config = dict(
    d_model=320,
    d_mlp=1280,
    vocab_size=16384,
    activation='gelu',
    positions='rope',
    lr=0.00891,
    beta1=0.93,
    weight_decay=0.0,
    grad_clip=0.5,
    schedule='wsd',
    decay_fraction=0.859,
    final_lr_fraction=0.0,
    dataset='wikipedia_en',
)
MLP neurons of a small language model. Each row is named by its layer, matrix (up: input weights; down: output weights) and neuron, and shows model dimensions 192-255. Each number is 128 + 32 x the weight over its row's rms, rounded and kept within 0 to 255.
Before each neuron's rows, "fires before" lists the tokens most often just after its 100 highest values on Wikipedia text that the model never trained on.

fires before: "| ", "of ", "|"
L7.up643 [147 153 177  78 155 113 150  96 133 107 175 189 159 123  67 169 190 159 106  98 110 179 122 133  60  82 105  90 110 172 163 163  95 168 122 114 102 155 173 102 166 154 113 126 119 122  98 129 145 146 159 110 132 208 109 131 151 107 104 115  84 184 144 130]
L7.down643 [176 115  88 138  92 148  78 152 129 138  86  72 138 134  85  81 131 100 112 106  98 146 115 130 103 114 124 108 119 173  79  81 113 126 132 169 138  87  89 161 125 126 103 160 170  96 183 129 131  84 120 137 110 188 102  61 152 125 119  91 158  93 132 131]

fires before: "\n", "\n\n"
L7.up1078 [117  95 117 164 153 164 118 144 135  67 109 136 160 168 130 140 129 185 125  92  97 103  90 223 136 102  94  98 169 142  96 104 145 114 122 133  77 130 112  60  96 177 125 132 132  65  97  81 104 112 143 169 105 115 149 111  85 156 123  86 134  87 129 143]
L7.down1078 [ 77 104 118 120 173 138 117 131 142 100 158 139 135 154 117 108 103  97 121 148 136 138 108 134 151  93 177 124 148 139 158  86 107 101 192 114  92 143  91 113 175 112  95 135 148 116 141  90 116 145 109 188 130  82 113 106 128 154 142  89 121 116  99 181]

fires before: "\n", "\n\n"
L7.up953 [ 91 161 106 123 116 104 178 146 170 138  92 163 116 146 164 153 131 127  99 189  99 134  98 164 111 142 123 160 170 135  62 119  98 167  59 146 103  67 123  44  90 178 154 148 117 116 145 119 122  98 154  93 135 151 161 148 132 114 180 150  97 117 106 159]
L7.down953 [131 135 161 189 146 104 102 101  90  80 153 102 180 152 174 125  64 148 103 167 161 124 100  96 156 175 138 109 116 109 142 131 125 137 158 116  91 107 167 123 184 117  87 110 108 163 192  85 118 140 113 170 111  56 142 149 168 130  42 152 162 105 101 145]

fires before: "4 ", "0 ", "9 ", "8 ", "5 "
L7.up300 [ 46  97 181  99 196 163  82 101 100 117 109 194 159 138 150 153 108  79 164 107 134 124 111  99 148  49 100 115  87 137  58 141 141 130 158  64 143 132 133 191 140 180 127 115 100  83  87  91 176  72  88 126 127 119 150 187 147 173 168 157  65 216 122  80]
L7.down300 [ 84 144 106 130  85 166 148 140 158  93  62 172 115 155 188 138 146 128 162 133  84 146  89 205 118 121 137 158  89  80 184 107  51 153 165 145 158 123 155 130 110 122 133 179 105  59  97 195 115 142 115 148 162  81 126 118 166 181 154  69 124  81 175 105]

fires before: ", ", "(", "a "
L6.up614 [146 134 159 148 101 125 170 132 150 140 139 135 169 114  86 109 127 149 155 105 118 145  84 115 159  59 101 170 140 143 112 152  90 168  89 111  72 174 147  81 150 143 131 187  92 148 152 151  98  77 116 130 155 168 129 157 127 116 136 165 115  76 161 141]
L6.down614 [102 169 160 103 153 227 136 125 115 163  72 129  93 135 158  82  97 188  78 119  88  63 118 184  96 119 161 116  82 134 150 129 121 108 161 141 154 104 149  88 135 160 137 147 107 141 122 121  68 114 180 137  78  36 138 139 145  99 130 153 176 130 168 106]

fires before: "| ", "(", "was "
L4.up1194 [108 150  99 123 108 134 144 137 160 146  95  59 142 172  91 119 155 111 121 150 128 166 101 112  83 148 170 112  66 138 123 111 142 123 132 132  40 142 122 149 164 120 135 119 118 144 118 157 148 149 161 128 132 120 128 141 131 147 140 194 166 162 119  73]
L4.down1194 [ 81 147  93 146 151  90 105 160 123  94 134  75 104 122 103 144 146  98 166 102  79 150 183 119 141 101 123 200 130 126  99 164  74  94 152  94 159 102 135 129 123 145 142 105  83  74 123 120 148 122 173 128 169 138  93 142 107 129 115 132 155 114 141 164]

fires before: "| ", " ", "|", "\n"
L4.up98 [139 110 114 146  87  58  99 154  85 113 175 138 133  94 128 117 160 136 125 176 110 168 154 169 201 132  92 168 126  57 140 118 102 148 107 150 120 141 120 115 108  94 130 113 133 143  86  60  55 121 108 146 114 139  86  64 135 115  53  84 148 105 109 190]
L4.down98 [120 206 149 126 109 144 185 198 165 107 106 164 100 140 142 143 100 130 140 144 161 169 122  79  74 168 163 161 100 121 122 101 171 138  99 117 169 186 131 178 132 144 133  98 112 156 113 115 129 107 116  59 147 122 161 110 107 130  80 115 136 142 126 172]

fires before: "s ", "s"
L4.up117 [151  82 160 147  91 173 109 104 135 182 158 123 121 151 146 159 164 125 138 115 165 121 104 158 119  97 129 135  65 146 171  89  64 166 186 144 159 178  89 154 149 192  84 141 110 119 204 139 179 172 166 161 120 135 167  84 148  82 170 129  65 161 112 125]
L4.down117 [191  90 114 111 173 174 120 111 151 126 147  61 115  65 170  74 200 113 162 123 160  84  84 141 158  93 159 146  59 167 143 145 106 183 164 139 132 140 118 148 160 137  74 143  94 146 115 121 135  84 111 150 133 144 140 200 139 121 105 173 127 137 128 159]

fires before: "of ", "for ", "in ", "to "
L7.up508 [195 199 150 140 123 162 143  78 148  96 172 167 123  80  89 152 172 151 146 107 111 157 106 140 130 146 139 182 144 120 127  96 126 180  57  91 105 166 105  46  95 173 126 133 156 120 124 105 121 164 141  74 150 116 104 150 165 109  88 132 166 136 166 148]
L7.down508 [160 123  81 133 173 108  86 102  88 175  80 106  84 131 163  81 159 144  97 123 211 144 139 104 119 139 147 108 125  94 131 131 190 142 182 132 159 107 152 132  91 181 132 156  54 114 145 144 119 127  97 133 119  10 119 136 129 168 170  88  85  96 129 166]

fires before: "| ", ",", "|", "–", "(", "."
L4.up66 [134  69 101  91 103 118 118 195 157 134  97 162 145 115  91 135 163 182 205 109 119 166 100 203 167 134 150 117 111 124 127 136 163 135 149 148 123 159 150 180 114 119 128  98 132 120 115 149 143 122 105  43 104 181 117 108 133 101 176 123 171 100  67 172]
L4.down66 [ 85 133  90  37 151 113 109 167  90  90 127 118 193 205 144 100 145 159 107  78 180 127  80 107 149 154 165  93 126 156 157 156 126 159 134 115 151 163 121 142 200 168 119 137 131  98 136 165 137 103 107 110 109 121 180  98 132  82 146 158 172 168 168 139]

fires before: ", ", ". ", ") ", "("
L6.up476 [ 82 103 203 178  79 118 114 120 162 120 138 105 134 116 151  95 126 152  99 120 130 153  95  91 164 153 107  94 111 111 138 116  77 137 162 119 103 136 123 141 119 149 107  83 100 121 133 153  85 109 146  41 128 178 114 134 185 150 142 170 153 169 120 136]
L6.down476 [128 167 107 112 149 158 172 153 146 106  85 204 112 102  95 209 156 137 136 106 150 108 122 138 159 118 139 126  93 164 169 170 118  73 100 161 146 121 154 110  80 150 155 160 115 115 163 182 112 125 149 162 178  61 192 116 128 120 100 137 120 112 174  85]

fires before: "| ", "|", "==", "("
L4.up1259 [100 147 146 190 121  90 162 104 124  85 128 127 111 124 129 189 147  69 144  97 152 124 140 194 156 148 172 154 115 123 118 113  83 137 165 159 105 133 211  85 155 105 169 142  84 102  61 111 155  65 106 141 140  86 158 136  54  81 134  86 142 109 137 162]
L4.down1259 [185 132  77 148 143 146 116 142 155 102 148 122 115 118 164 136 127 154 123 145 129 118  94 143 164 167 127 126 187 125 170 149  84 146 159 112 140 128 116 146 138 146  99 121 138  69  53 168 141 134 100 147 165 159 132 164  99 119 134 116 146 147 146 134]

fires before: ".", "'", ",", "', ", "4 "
L4.up573 [ 88  74 143 140 157 193 106 162  61 114 107  94 157 111  91 146 158 193 102 120 103 172 143 137  96 114 124 115  64  96 166 112 162 142 130 126 119 172 143 116 153 156 148  84  69 129 109 110 110 110 158 155 116 131 144 141  94 152 147  88 128 141  58 106]
L4.down573 [123 150 132 136 141 154 113  69 135 121 100  72 134 109 123 178 127 131 159  70 118  89 146 146 141 153 118 116 107  66 122 208 144 137 139 121 141 107 125 102  72 144 122 126 174 170 164 147 128 183 111 103 108 153 157 135 124 139 131 178 113 119 111 114]

fires before: "\n", "| ", "\n\n", "|", "Apps "
L4.up347 [192 120 132 140 135 121  80 164 143  84 145 149 152 197  93 132 145 133 120 163  69 128 106  77  98 106  91 143 144 169 101  91 166 108 144 117 125 109 127 151 148 125 144 142  93 110  80 107  70 170 132 120 111  67 103 180 111 131 130 145 130 112 131 172]
L4.down347 [113 152 110  85  76 154 135 106 152  75 123  90 164 160 176 123 100  94 154 162  86 137  86 143  94 125 125  89  78 122 131 110 133  98 100 114  92 137 118 155 204 197 137 132 143 133 116 129 119 121 166 132  52 138 129 143 140 135 101 149 191 149 136 149]

fires before: "| ", "|"
L4.up96 [110 154 141 124 130 105 143 127 101 155 154 170  83 140 113 156  98  93 128 104 133  99 129  74 105 132 149 156 100 121 115 154 118 155 126 141  53 104 150 107  84  92  70 162 135  68 148  98 181 119  92 168  95 148 115 141  93  87  90 143 133 141 105 126]
L4.down96 [151 151 169 137 150 130 122 107  47  88 179 119 112  68  80  66 159 181 129 164 137 122 141 165 158 149 137 130 161 135 138 109 102 138 132 143 115 142 155 160 113 119 157 134 132  57 142 137 144  95  76 152 140  98 113 138  61 122  81 165 142 126  98 211]

fires before: ", ", "| ", "in "
L4.up147 [159  89 115 160 143 137  57 130 125 132 178  55 116  92 127 113 166  74 119  77  94 112 179 173 110 144  92 107  96 103 137 119 101 118 168 113  80 123 137 115 141 129 164 128 131 102  40 124 106 175 128 125 149  83  86  63  71 105 122 134  82 100  90 165]
L4.down147 [110  97 142 175 193  37  78 111 155 127 152 138 154 111 150 118  77 138 167  83 153 128  96 210 158  92 131 154 155 101 118 112 146 126 154 166 125 138 134 153 106 110 134 149 136 139 118 133 144 153 168  74 155 173 121 155 127 181 180 123 106 140 135 125]

fires before: "| ", "("
L6.up223 [173  85 169  73 171  83 150 130 127  45 127 146 122 178 133 104 117 139 140  89 154 185 153 185  64 110 141 180 154 134 172 163 147 121  98 174 130 164 121 132 149  78 141 112 133 154  99 105  91 102 132 167 133 134  68 176 174 153 118 110  98 128 100 154]
L6.down223 [103  81 118 145  98  90  98 143 124 134 122 166 133 184 123 175 179 181  74 140  94 163 152 131 140  96 110 152 118 151 110  96 160 103 106 108  76  64  84 129 130  90 122 118 154 149 163 149 140 141 142 148 120 153 159 109 158  92 100 148 159 127 131 157]

fires before: "| ", "(", "is ", "was ", "and ", "|"
L4.up534 [123 115 176 128 111 126 134  51 140 144 153 205 145  85  93 114 162 101 121 128  87  88 109 126 162 144 164 156 112 143 140 172  93 113  98 123  85 175 154 130 154 154 148 141 114 163 147 134 121 138 159 143 123 173 120  85 150 164 139 123 146 137 145 142]
L4.down534 [121 139 128 117 156 123  89 231 102 122 115  85 164 164 142 191 103 146 120 104 140  95 119  93  97  98 133  59  97  82 129  91 165 168 121 120  86  56 123 112 133 130 136 145  71 129  88 103 128 111 106 123 145 125 144 202 127  83 102 151 102 141 126 166]

fires before: "| ", ",", "ft"
L4.up640 [129 126 201 123 148 148  80  85 133 156 197 126 124 151 132 112 147  97 131 121 104 143 132 137 146 129 144 102  94 195 149 139 126 173 164 148 196  47 151 141 112 176 194 126 102 120 157 108 146 127  64 123 115 176 151 162 156 110 151 130 122 129  89 128]
L4.down640 [124 145 126 131  95 138  60 110 127 122  99 116 111  78 115 115 139 128  59 118 188 136 164 130 183  97 139 115 141 186 138 125 120  92 104 130 173  91 117 125  97 123 178  96  97 138 160 115 136 117  79 119 158 165 168  93 129 132 119 173 156 142 125 170]

fires before: "0 ", "1", "3 ", "2 ", "1 ", "4 "
L6.up964 [123 200 167 141 129 159 167  70 126 135 150  96 195 210 185 150 122 141 101 168 147 119 204  84 145 130 118 116 137 148  63 107 110 153 160 152 135 197  96 153 182 166 147 147  89 120 104  87 127 192 124 145 117  63 147 156 188 145 134 163 126 146 160 119]
L6.down964 [102 144 144 136  95  97  83 158 146 218 131 135  80 127  88 197 100 142 140 156  90 121 106 169 139 195 133 161  87 103  44  96 157 152 100 111  73 153 195  90 132 133 103  94 140 164 100 162 168 116 137 159 166 138 130  93 141 125 117 124 143 106 144 178]

fires before: "\n", "| ", "\n\n"
L4.up376 [ 92  98 133 154 130 156 117  84 109 154 147 153 145 140 101 159 217 158  76 115 122  90 203 137 109 151 106 175 114 123 135 117 182 141 123  88 134 106 158 143 125 130 131 146 122 138  61 137 115 160 100 137 120 147  83 124  75 149 167  96 114 114 131  70]
L4.down376 [ 86 136  94 120  37 125 122 139 157 134 116 151 149 135 167  91  83 100 110 169 167 139 169 150 149  56  76  89 104 113 110 112 137  91 203 110 111  92 114 120  91 118 158 127 131 175  66 161 167  94 107 143 146 116  89 144  69  80 143 158 105 180 132 175]

fires before: "to ", "in ", "by ", "from "
L7.up1100 [151  51 138 118 168  86 171 154 174 158 157 145 165 109  54 141 144 149 127  86 123 140  92 133 178 143 129 180 144 150 180 136  74 181 154 122 199 124 116 106 196 164 112 178 117  99 157 167 181 144  97 118 131 151 138 150 124  82 114 106 120 146 186 185]
L7.down1100 [144 137  91 119  86 146 119 139 133 124  96 146 106 138 146 126 161 116 137 127 138  90 122 172 143 100 126 104 149 169 146 148 154 141 113 101 133 110 105 149 104 181 154 137 132 162 134 109 158 117 129 116 139  67 116 113 108 152 107  81 125 159 119 117]

fires before: "| ", "is ", "("
L7.up324 [135 171 133 115 127 108 118  79 144 187 140 196  83  87  76 125 178 105 127 117 105 133 126  92 157 155 148 111 144 132 178 176 111  99  69  80 125 121 148  82 169 116  82 108  68 116 128 104 103 155 111 181 119 121 151  81 205  93  97 146 125 160 139  81]
L7.down324 [ 91  98 146 149 148 112 138  91 111  66 132 108 118 132 111 124 133 154 128 123 165 153 179 130 130  86 126 137 139 142  76  89 125  89 150 139 114 123  83  85  97 146 161 171 104 142  88 123 124 123 157 178 130  70 161 140 101 200  90 145 186 151 109 166]

fires before: ", ", ". ", "."
L7.up523 [138 136 150 149 159 179 104  35  94 122 122 123  94 127 167 163 127 151 168 129 158 102  97  95 134 103 114  81  84 184 127 104  76 111 161  99 112 138 129 159 172 121  90 172 133 158 139 185 130 120 111  85 154 112  96 121 133  96 158 124 111 150 104 104]
L7.down523 [143 129 137 144 127 156 117 153 132  99 136 103 142 151 113  93 160  92 141 152 110 124 140 130 169 130 124 153 155 140 153  72 131 118  85 195 159 215 132  75 147 147 177 132 161  90 141 150  58 110 133 148  98   0 127 130  96 143  41 108 148 120 165 136]

fires before: "|", "\n", ".", "| "
L4.up1170 [128 105 119 145 104 111 123 124 114 113 151 149 163 175 131 160 129 137 152 137 110 125 103 167 120 149  72 115 124 134 129 164 135  85 116 146 146 166  82 125 134 177 127 167 128  71  42 114  75 205  98 194 132 149 118 100 116 103  48 106 106 125 133 123]
L4.down1170 [ 69 131 164 121 150 153 143 106  92  86 156 117 130 148 146 129  76 120 101 121 160 113 102 133  79 127 120  82 104 140 151 143 105  98 138 128 106 152 101 152 127 181 134  42 161 185 131 100 182  98  96 123 140  65 150 142 110 169 113  99 104 145 123 118]

fires before: "s "
L7.up1121 [176 125 163 122 153 126 169 133 106  96 140 111 102 134 141 137 105  76 183 158  99 115  97 147 160 114 167 146  80 161  89  77 157  45 122 150 145 147 164 122 100 194 115 133 142  98 161  75 173 192 146 126 126 120  98  93 158 133 131 143 131 143 122 128]
L7.down1121 [149 136 100 118  55 144 111 140 153 112 134  55 113 187 144 149 125 126 120 127  89 145 182 105 124 109  92 141 152 144 113 114 110 130  70 122  84 111 170 178 108 130 171 168 102 140  88 127 143  83 150 109 138 177 122 176 105 161 116 180 202 118  99  96]

fires before: ", ", ". ", "\n\n", "\n", "."
L4.up328 [ 92 110 186  87 198 101 119 140 124 164 175 143 103 158 114 164 117 164 171 113 161  24  87 164  68 100  93  88  89 165 101 111 122  75  78  80 133 124 153 107 159 110 159 111 131 128 152 116  95 138 146  73  96 108 108 106  66 114 122 133 136 168 143 130]
L4.down328 [130 122  93 120 136 113 176  75 119 122 192 134 110 125 118 121 105 108 118 138 172 122  97 138 176 139 123 123 101 152 103  84 203 160 133 143 126 150 129 117 147  68 179 139  93  96 168 101  73 143 163 122 104 161  69  98 100 123 121 184 118 131 168 126]

fires before: "| ", "|", "K"
L6.up694 [ 93  68 140 101 136  74  83 142  63 140  87 114  78 147  60 122 110 134 169 114 154 139 107 167 112 111  94  99 117 147  82 127 146 196 118 148 144  77 151 162  71 120 178 122 105 121  45 177 153 122 111  98 105 128  64 169 167 114 142 104  75  79 117 133]
L6.down694 [134 119 191 100 175 149 161  79 144 118 200 138 189 108 125 126 161 139 115 105 130 139  97 167  78 115 117 145 108 181 221 143 109 115 108 142 112  93 192 111 126 106 106 147 143 135 129 153 133 123  76 126 113 142 112  94 166 152 121 160 115 116 135 169]

fires before: "| ", "|"
L7.up677 [134 140  48 150 162 114 112 145 139  94 138 130 184 173  82  97 141 111 108 121  75 124 162 132  60 132 150 123  80 123  84  91 151 146 112 127 102 112 155 143 143 148 123 142 169 131 142 177  89  98 148  83 189 110  82 111 152 128 109 150 154 130 148 200]
L7.down677 [107 125 123 148 122 146 131 152 168 229 120  98  70  96 166 131 186 102 157 137 177 125 133 178 199 125 142 120  81  86 129 150 160 107 147 161 156 164 102 125 148  91 163  84 114 160 152 143 166 130  64 149  97 197 112 152  65  96 158 108 178  94 119 111]

fires before: "\n", "\n\n", "| ", ": ", ", "
L4.up588 [174 120  95  82 111 165 123 170 104 100 150 147 124 128  93 112 138  92 124 160 124 182 166 129 140 146 160 101 151  92 119 153 165 150 157 151 154  37 156 113  82 166 110 141 130 114 169 159  63 195 126 140 165 130 126 184 111 104 115 137 149 137 179 172]
L4.down588 [125 120 133 120 162 182  77 164  70 167 143  86  88  96 121  99 179 138 125  92 102 181  95 122 124 163  94 158 144 100 165  63 101  75 110 167  73  85 133  94 148 114 112 162 117 162 107 144 114 115 123 137  76 102 145 152 132 128 157 143 152 176 147 117]

fires before: "of ", "and ", "in ", "for "
L7.up743 [102  89 146 109 122  59 141 133  52 162  69  89 107  82  97 138 204 107 116  87  64 126 104 162 151 125 151 145 136 155 131 108  48 122 119 160 128 125 130 188 154 155 107  87 175 124 128 140  78 123 160 155 120 116 123  90 105 105  99 149 140 119  98 140]
L7.down743 [ 89 162  77 156 123  69 191 102 169  99 137 121 100 118 151 111  98 122  99 136 139 134 135 126 154 103 104 133  99 167 104 168 192 155 129 145  69 182  98 103 132 119 161 158 108 119 116 118 162 117 150 137 143  89  95 197 131  80 128  83 126 126 137 139]

fires before: "by ", "in ", "by", "as ", "to ", "for "
L7.up130 [153  65 149 108 164  79 135 128 177 122 162 120  88 117  94 149 118 119 197  84 167 106  98 146  59 114 150 162 163 122 156 140 142 147 120 123 126 121 164  78 138 160 102  86 169  81  58 144  87 134  90  86 141 179  99 122 133 123  71 149 151 109 218 134]
L7.down130 [133 112 149 220 128  97 156  91 118 158 146 116 160 141  44 123 155  88 129 122 136 127  56 137 175 182 152 107 118 152 157 152 120 140 154  80 180 147 153 139 126 157 104 174 113 206 125 179 136  82  70 130 150 131 158 151 168 139 115  99 107 130 181 117]

fires before: "\n", "S", "/ ", "A"
L6.up566 [172 149 183 187 157 167 153 139 109  80 127 124 173 123  94 135 140 195 109  77 115 125 114 136  98 146 152  79 102 172 163  78 141  99 104 130 124 102 117  90  53 165 151 158 129 151 128  81 107 184 179 140  67 107  66 108 108  74 139  91 140 128 130 163]
L6.down566 [ 78 120 140 144 184 153 152 106 150  84 103 109  92 147 152 139 118 113 127 123 131 132 122  93 161 174 120 146 160 153  87  76 139 152  91 123 144 139 138 114  96 136 146 152 136 184  97  82 149 139 176 126 127 174  89 121 131 119 121 104 112 130  62 144]

fires before: ") ", ": ", ".", "("
L6.up1199 [152 118 134 114 214 135 151 150 133  51 127  77 141 126  89 105 155 171 140 133 132 110 137 134 115 163  77  97  97  78 145 128 157 182 172 108  98 107 165  69 126 154  91 123  79 150 162  95  74 156 136  87 147 182 105 130 129 200 135 141 159 104 158 128]
L6.down1199 [134 138 129 154 115 101 118 111 131 194  96 146 104 144 124  97 129 133  72  68 116 117 126  83  85 111 109 120 161 178 129  99 132 158 103 178  69 176 117 174 127  71 137 121 110 114 150 106  83 145 144 151 137 141 203 189 124 122 143  80 112 112 132 108]

fires before: "| ", "|"
L6.up583 [130 145  95 120 166 159 141 132 155 133 189 191 120 169 105 146 145 149 115 118 112 124 113 173 135 134 132 150 107 121 162 184 150 147 133 141 128 161 112  94 161 144  97 120 153 131 113 137  99  97 141 168  78 107 133 142 177 171  58 174 116 105 151  93]
L6.down583 [175 162 136 153 175 151 117 145 143 104  77 139 134 124 123 158 120  83 135  79 152  91  98 139 110 147 147  52 149 146 113 116 121 100 131 127 124 142  83  90 129 169 116  96 134 105 127 132 108 183 135  99 164  80 105 165 141  99 181 132 179 166 108 163]

fires before: "s ", "in", "ol", "an ", "en ", "us "
L4.up1014 [ 90  86 179 128 137 105  80 157 131 110  74 171  30 101 116 137 133 135 146 172 139  71  97 172 165 153 122  56 156 113 137 104 122 140  94 149 106 119 113 146 155 147 172 130 173 109 157 117 138 225 141 141 191  94 142 157  85 162 174 120 133 151 156  84]
L4.down1014 [192 144 113 128  86 107 100 175 151 171 116 107 136 165 134  92 113 120 151 141 139 111 159 102 128 128 153 133  69 106 115 130  68 138 190  82 131  96 126 195 116 132 137 151  96 153 100 133 126  61  90  64 152   0  84 120  79 149 129 152 156 125  78 158]

fires before: ". ", ", ", ".", "\n\n", "^{", "″"
L4.up1021 [129 197 129 143 128 106  95  92 134 107 143 142 124 107 126 135 126 140  71 132 113 156 123  83 130 145 127  79 120  97 119 125 115 177  66 146  76 190  86 138 164 165 137 124 155  72 128 144 123 160 145 127 133 111 123 140 167 157 170 164 201 153 158 130]
L4.down1021 [ 82 128  86 148 192 128 130  84 130 148 117 156  94 176 131 124 155 151  79  78  94 156  88 139 118 122 111 180 183 156 134 149  78 127 143  66 118  97 132 147 151  99 138 172 111 117 157 101 117 147  67  68  77 184 120  86 146 114 147 108 208  83 101 110]

fires before: "| ", "(", "202", "of "
L4.up16 [224 115 169 152 180 137 146 120  75 171 123 170 145  78 122 192 139 106  97 146 157 144 134 133 153 127 138 136 147 106  98 205 123 185 104  92 156 121 182 106 121  96 155 131  96  99 156  79 111 135 101 117 137 152  96 186 151  92 108 141  90  99  94  67]
L4.down16 [160 121 112  94 129  94  81 119 142  77 105 147 127 112  86 107  98 113  95 157  62  96 109 114 150  59 135 100 137 143 185 103 187 112 126 188 117 144 134 146 130 132 131 136 121 134  85 130 130 148 173 170 113 181 150  70 143  82  89  92 170 170 136 139]

fires before: "\n", "\n\n", ", ", "."
L4.up764 [159  97 207 128 116 167 147 119 158  76  86 116  63 171 104 185  76 130 150 114  67  92 136 174 146 150 132 170 153 137 148 149 132 146 150 117 138 160 140  97 101 106 100 113 170  92 111 108  82 174 139 133 105 107 107 158 111 190 153 122 161 161 122 183]
L4.down764 [140 143 104 156  89 133 166 102 137 123 204 152 139  63 120  66 174 164 161 169 155 146 110 126 154 132 118  71  83 139 130 160 115  85 133 129  93 107 123 109 147 108  99 128  68 102 142  95 124 120 119 111 195  73 128 111 175 113  55 155 129 161 192 104]

fires before: "| ", "″", ".", "′"
L4.up1212 [142 118  74 125  99 119 186 150 125 173 104 103 151 194 123  99  94 103 126 170  86  99 156 195  73 107  96 106  65  85 117  86 121 104 187 101 163 187 173  91  97 133 142 135 169 136 142 123 142 155 148 109 134 163 127  60 134 167 174 105 173 110 162 144]
L4.down1212 [ 96 153 131 100 124 150 149 128 144 132 106 156 148 139 122 119 187  99 211 148 149 151  99 112  67 160 129 129 143 134 100 132  95 162 162 131  85 127 138 136 168 140 108 124 151 154 117 140 136 142 102  86 122 157 141  95 192 128 100 128 175  96  81 110]

fires before: ".", "% ", "4 ", "6 ", "0 "
L6.up636 [181 117 144 124 163 235 156 115  68 101  99 125 150 119 120 140 122 158 103  94  92 123 138 165  86 131 101 155 102 119 161 113 121 182 147 132 139 107  90 133 147 142 129 115  95 141  94 122 186 129 178 167 118  63 127 140  86 116 196  99 141 140 154 160]
L6.down636 [132 170 151 116  66 226 130 125  66  66 140 133 163  71 122  80 115 115 112 121 134  77 124 168 146 168 140 128  61  80 158 157 144 127 126 111 139 121  98 166 172 177 142 142 133 134 132 146 189 123  94 127 153  33  85  89 100 143 156  83 169  75 173 113]

fires before: "by ", "to ", "in ", "of ", "and "
L6.up181 [140  78 187 139 149 163 187 132 162 125 152 113 156  54  55 153  90 132 133  90 105 104 140 158 115 166 150 116 163 160 156 125 110 150 190 153 121 125 115  92 149 196  94 136 142  84 160 156  95  46  92 127 190 128 124 176 116 108 132 115 126  32 144 130]
L6.down181 [ 93 143  79 102  96  75 114 129 177 165 145 135 123  99  43 160 175 109 130  70 136  86 166 122 161 157  99 114 155 118 145 121  87 141 114  86 146 116  89  92 156 105 129 198 147 131 161 124 121 107  71  95 127 124  83 133 143 100  91 160 141 152 131 172]

fires before: "| ", "|"
L4.up1167 [102 142 116 122  98  77 153 123  83 139 138 142  83 106  94 169 132 213 112 122 146 114 118  88 104  70 160 132 102  95 165 140 156 106 133 193 103 106 105  83 127 134 153 102 117 135  93 126 176 109 138 188 117 125 115 123  70 128 120 110 108 163  95 148]
L4.down1167 [137 134 102 130 115  90  92 148  67 115 153 165 153  90 148  60  95 202  91 108 125 123  89 126 121 128  68 167  69 125 157 174  77  89 149 126 113 124 127 124 107 146 120  91 108 135  80 135  84 113 127 185  82 121 122  89 104 141 178 152 165 106 126  84]

fires before: "200", "P", "and ", "201", "199"
L7.up578 [182 104 114 120 116 178 156 140 113 150  60 168 121 135 162 179  80 109 119  94 147 199 126 113  96  87 175 173 124 136  91 129 134 101 101 138  78 122 131  68 177 154  96 102 142 211  82  67 113 122  63 147 127 108 122 142 170 148 121 132 130 189 135 152]
L7.down578 [ 67 123 164 121 143 118 121 158 128 140 166 104 103  82 180  89 130 151 142 137 108 136 162 167  85 168 145 109 132 140 154 128 187 169 159 115 199 186 143 127  80 184 120  92 106 187 112 132 123 127 134 149 118  60  99 183  91  89 116  97 133 136 105 110]

fires before: "."
L7.up880 [133 103 145  82 177 190  97 154 133 104 122 163 178 136  94 133 127 112  67 149 150  77 101 130 154 100  79 101  93 154 159 129 136 122 139 135 162 122 147 144 114 166 139 137 111 126 160 163 124 116 146 105 125 158 114 144  70 118 178 127 126 148 168 126]
L7.down880 [158  93  87  80 143 160  74 131  98 112 136 111  96 127 144 167 143 135  81 130 145 117 154 140 125  63 140 106  52 134 117 130 159 106  64 105 160 150 106 149  85 104 119  96  66 126 158 182 145 167 111 131 111 121 139 120 134 163 204 164 100 138 161 137]